config.yaml
num_hidden_layers: 11
hidden_size: 384
num_attention_heads: 12
num_key_value_heads: 12
head_dim: 32
intermediate_size: 1536
vocab_size: 8192
hidden_act: "tanh_gelu"
norm: "layernorm"
norm_place: "pre"
norm_eps: 1e-05
positions: "learned"
qk_norm: false
attn_scale: 0.177
bias: "all"
tie_word_embeddings: true
parallel_block: false
init: "normal"
init_std_qkv: 0.0261
init_std_o: 0.00557
init_std_up: 0.0261
init_std_down: 0.00278
optimizer: "adamw"
learning_rate: 0.000725
beta1: 0.95
beta2: 0.98
weight_decay: 0.041
lr_head: 0.00432
max_grad_norm: 1.0
warmup_steps: 389
schedule: "wsd"
decay_fraction: 0.689
decay_shape: "linear"
final_lr_fraction: 0.0
batch_tokens: 32768
max_seq_len: 256
doc_mask: true
z_loss: 1e-05
train_tokens: 506100000
max_steps: 15445
dataset: "wikipedia_en"
MLP neurons of a small language model. Each row is named by its layer, matrix (down: output weights) and neuron, and shows model dimensions 112-367. Each number is 128 + 32 x the weight over its row's rms, rounded and kept within 0 to 255. Numbers have three digits each.
After each neuron's rows, "fires before" lists the tokens most often just after its 100 highest values on Wikipedia text that the model never trained on; "raises" lists the tokens whose logits its output raises most directly, leaving later layers aside.

L6.down1373:192123117123095127109073124144119180128102193144097121153116101188148112096146150166104057165105134104093163163104119133082128135177153143114126102143103121093101039142113132112141090174137138154117147106130138152122149101124045132215128148149127115127123070160149122158109134154135127162094081091125128167146088114138100023159070108127129095099119129163175165132143147131133201150123162107110099082142162126129117174134053122081125106170166109114190116068155092082109118108130137124097110143163063143162099167084182111141147148126095165163152109098200164080126145099123136189099157129139132139130097113077136073126130114165132094180124158211084118139112092073097081199133092114165104095161105179120106164148163130096185092159118117106110145148146186133146104124186114
fires before: ",", " the", " he"
raises: " it", " there", " they", " these", "ever"

L2.down431:167106145128080112163104139124083147147128167093185150123154130142111130184094144172156115115173108148118134087070142145103123162083084131130191076144111118078135094143072100162149093138130132104147115140138097077132088180095130123161151180113064067119136154145145107157184101086096166176154125127185174149125118099115108160109094126148198142116198150119120135133151063141146143108181162120067145172162121104102084123127128151141102153140238107153175123160099155132147225126166157126177144075080106129110113107066079087134125133151128155118145128188150120183134095153133145117151128114122170126134136123133183109002092161121081161114098134146151139144084103178175114106111044119123185157120125113148112134189153100135150064093097167145110194103115090156089100145131177
fires before: "\n", "  ", " —", "-"
raises: "\n", "\n\n", "\"", "]", "ress"

L6.down1000:093126154129130106092122183105164042169121154112158109143064168138129123136156133130147085127116102088128146120145113117158111150122105120111121133148109141145130000172109117104136153143137089137136128108111139081114138159128156158111159141135189113144077142155148129134157120157094148105179099097161143126097132255103126194092127154144145120136133100131255069170124134106172132054118162075152160153098097146134146126128115197120081091148108070129120155131117107158156157094092142168081137134141148147109115087138101143114147086130175144164096116110139161123102131173108096113124079118126110102124113133152145105134104161131137147078130158157086123133104127138157177114157106155156149126164116130096173151163120112110088123126134101110094117124129103098117141161073128
fires before: "="
raises: "’", "'", ")", "uit", " respectively"

L2.down1499:186118140089103121178098170127088142152131165093195128128168132138126125185096165160158098115152118128155146088082121117097127124098082143134161077146102141095106079140064103155154115162151138129151098149158092066131088143117117111134132194130069075138125184115126101167191090093095167192178121115147190159113123121124106163099114132133169133121181120123119138128139104108140138147175174110056122133186117077122098119119127181138080138170167127142155102148139170109155190137175160114134143069075094161143109086068087121108077103157164122127112110188127143172169088138153162125147106179136165105132129138111186091050110156115099191127084122121145123137084097177157133097127095124095168140149139123121105135227161098125131100113084152145125178098118077188136075154137202
fires before: "\n", "-", "  "
raises: "\n", "\n\n", "\n ", "]", "”"

L2.down1256:079130164100212185176106118149159121122168127136080103115109125086117087095108145182098117062096184131140116098211175103113144136108112154164146119090138150098070072103081032167116157103169130135127154077125078114108120149162103133116132196079137100117112132079119101152198119102202131168129119174138150129083170139093094180099087102096083130139115119149140088102164150103062116109134111166109163046151157103142145114106130099109111150211102107123105203127120102122142140062160149130108093086159119161071148082096120162137114149112124102095107073147110121148095136135129138161131090123187122122191156107160180170133146190113133117160082089098075123144128099164084151128176139148148135133118176140135093120148130125127099169142107095077084136168105103143176134127082176
fires before: "\n", "\n\n", "="
raises: "\n", "\n\n", "\n ", " previous", "arch"

L5.down363:131094127064155166092179111224194154096079066072138122100117123112127057112114159050208093105160145129131097155178113070155156116142126197077088130142171109147163141122060136140162130100170092127076088162116099120176158117173086111114150116143103111135176126121132090132141132172119155051126120110149126128112199089146147126090091114123112147172114133136106195056133144091122169112113151120105127147134110093107122102118162136152091142097120130142121152107157124100107125179120052173092137062124044170192153140134123093098090109054158129100110159119146115110144141104126145123147110163099115135054134153104121123091136094149113111172181125172124124180176142135152154124188133197106135096149176086125083120133165142138141102188116101112105130116089124087125072152126122
fires before: "|", "-"
raises: "-", "|", "−", "ipp", "see"

L6.down532:125182111067087126107134113137167094152132158113121109136121105156125093114131108145096113109095098086140132118196145140111143108120101089118102142137089160154145000132071121102135134133112092096130106123115109127123142142129129083128145108157149071136138153146143121095126147111138151119121149121117129093107138255141128162140102094127144143107136120135255083104146150123089136130130160131128128137111120142131083113135102147105079176131179103138114169141125125099186160114110093142141170123113167144114103146135101123104155120098141137127118101085126143142141159133120093156149124115150091112140092106124146101096118120154129124170108118176134132168136111163117125132131089125113139134152151126103138089169148132164122159194181133163119127116134101158112054106097132
fires before: "="
raises: "=", "\n\n", "\"", ")", " According"

L6.down1096:148128105124119130151155129122078112176094095074127064128171128186086116070141094130101085143116122120092159190119086065114145141137069148080097159090115143123105104094160172119133082131121098176054102131097084127066161092129145138081109108163143129206122153170138138143075172164115109151093097103158159141109148128133127114149091035145139195107121137089152101133138176085109145074141174185134087112189106128091120111091102161103154126113108099128098081141152145141071140114147095126105130118181070182155165205087087117149157065136074145111099135133153165121155190097133130138169187162116242118123149182099119101192083141124054089142143103171108135105144095114079144188088106095179100143127181104157132162100145135160183114086170179166120128132138155108134163162126079
fires before: " that", ",", "s", " the"
raises: " that", "es", " they", " a", "ments"

L5.down114:155093137136085145091165158083110105118101150103183104167151090148079094121140128159080101146134114144168091092179142142105102185122083125164176139176118140126117127158078116148164107146084197116124138132135124152081049147119104132126125090117099086084187134104133141091145115027124119169170121177152068147154151147137096156139127105134107146086156095194120103132112158123137169083173122101076100109143112090120120101200143146131139118170147075167122093102093129160136122149105126192164130086113116162098132125106140119102137078136097111128116083153170113117145093206100107155108111137202143159159080122115194161086103155113125131149134150114152174175105119126135102137199149088097103154152127194120132105146122112161158099114117103149151153164102128105162120100111181
fires before: "\n", "|", "\n\n"
raises: "\n", "\n ", "\n\n", "down", "id"

L2.down735:138084129091142119118064142143108164135101113065200127129147153118101132121096190125113118103170132130153146124104151097103138141116096116119147102135114105115109140156051084178131060146151157083172085184136114095105122148139067164111117150099054105171181162094121131127136099089132185226160121132146114161140117139101081163092071160153150125119152088113099130111141124125143132126120159106100093117193142132112102120117190225134123116191131133142135151170133140197097148085139116065087154104077114112102150097124114137070085125154121092127142099124182149143196116151106091098165102135163203134172128127136170136101114157128107180122129138159164161126120102149155106132153105091054119117158171156154127096244166129158170105164072132116132154103109109161112063147122162
fires before: "\n", "  ", "-", " 2"
raises: "\n", " Succeeded", "\n\n", "This", " Following"

L5.down657:138144191101105157140146100131079147110142161067187142195162134092117114145121139151111123122156136115105072095195127151063099142099061086170144112154153130062096073117108110146134091088141163098100130122127123116100100144132088164108098172118103133122144125113138078132142106063146128099186093166096167149108148111092144176133101094137115172156128118123087132156167128125123138113082151126090104131180105107078115114140139178176156113158153074128112162055105107161114186160128118136194140103157098137089157107142077162099162098113125115123111087148132092088168142151105136113131165154213136147110087122141155127000152127103133134082133119125191164170076139113147079150219098167127122157094133181139108102171137136179122084117078150113123161155156069158138099110100193
fires before: "\n", "-", "\n\n"
raises: "\n", "\n\n", " Start", "\n ", "Pl"

L4.down1196:149116116111118140080118101147123157114140149072176133159135154107095098089114133156096142160167156107101096117144172123107104103112064086167126155141118172102119127096093047167103058124091131076139104140101132121086120161162049155134116153167069141110155141128179118098147128052141143147144149116107120177119140106086121199111140137118140133108127089159101121105176116171135110150106127112095098140184141150120138127146159161134132127185145127081129142132122084151138135123139090063173120126159126146107143085151092160041136090136110088138154092153140145092178180183096127139164146131140107155105066150129111121059095146124127134072101138165167161190103148126149111124184129116102088137136130169131110102174123168156124117147076123061118178140094126128158066118095165
fires before: "=", "\n", "\n\n"
raises: "\n", "\n ", "\n\n", "This", "="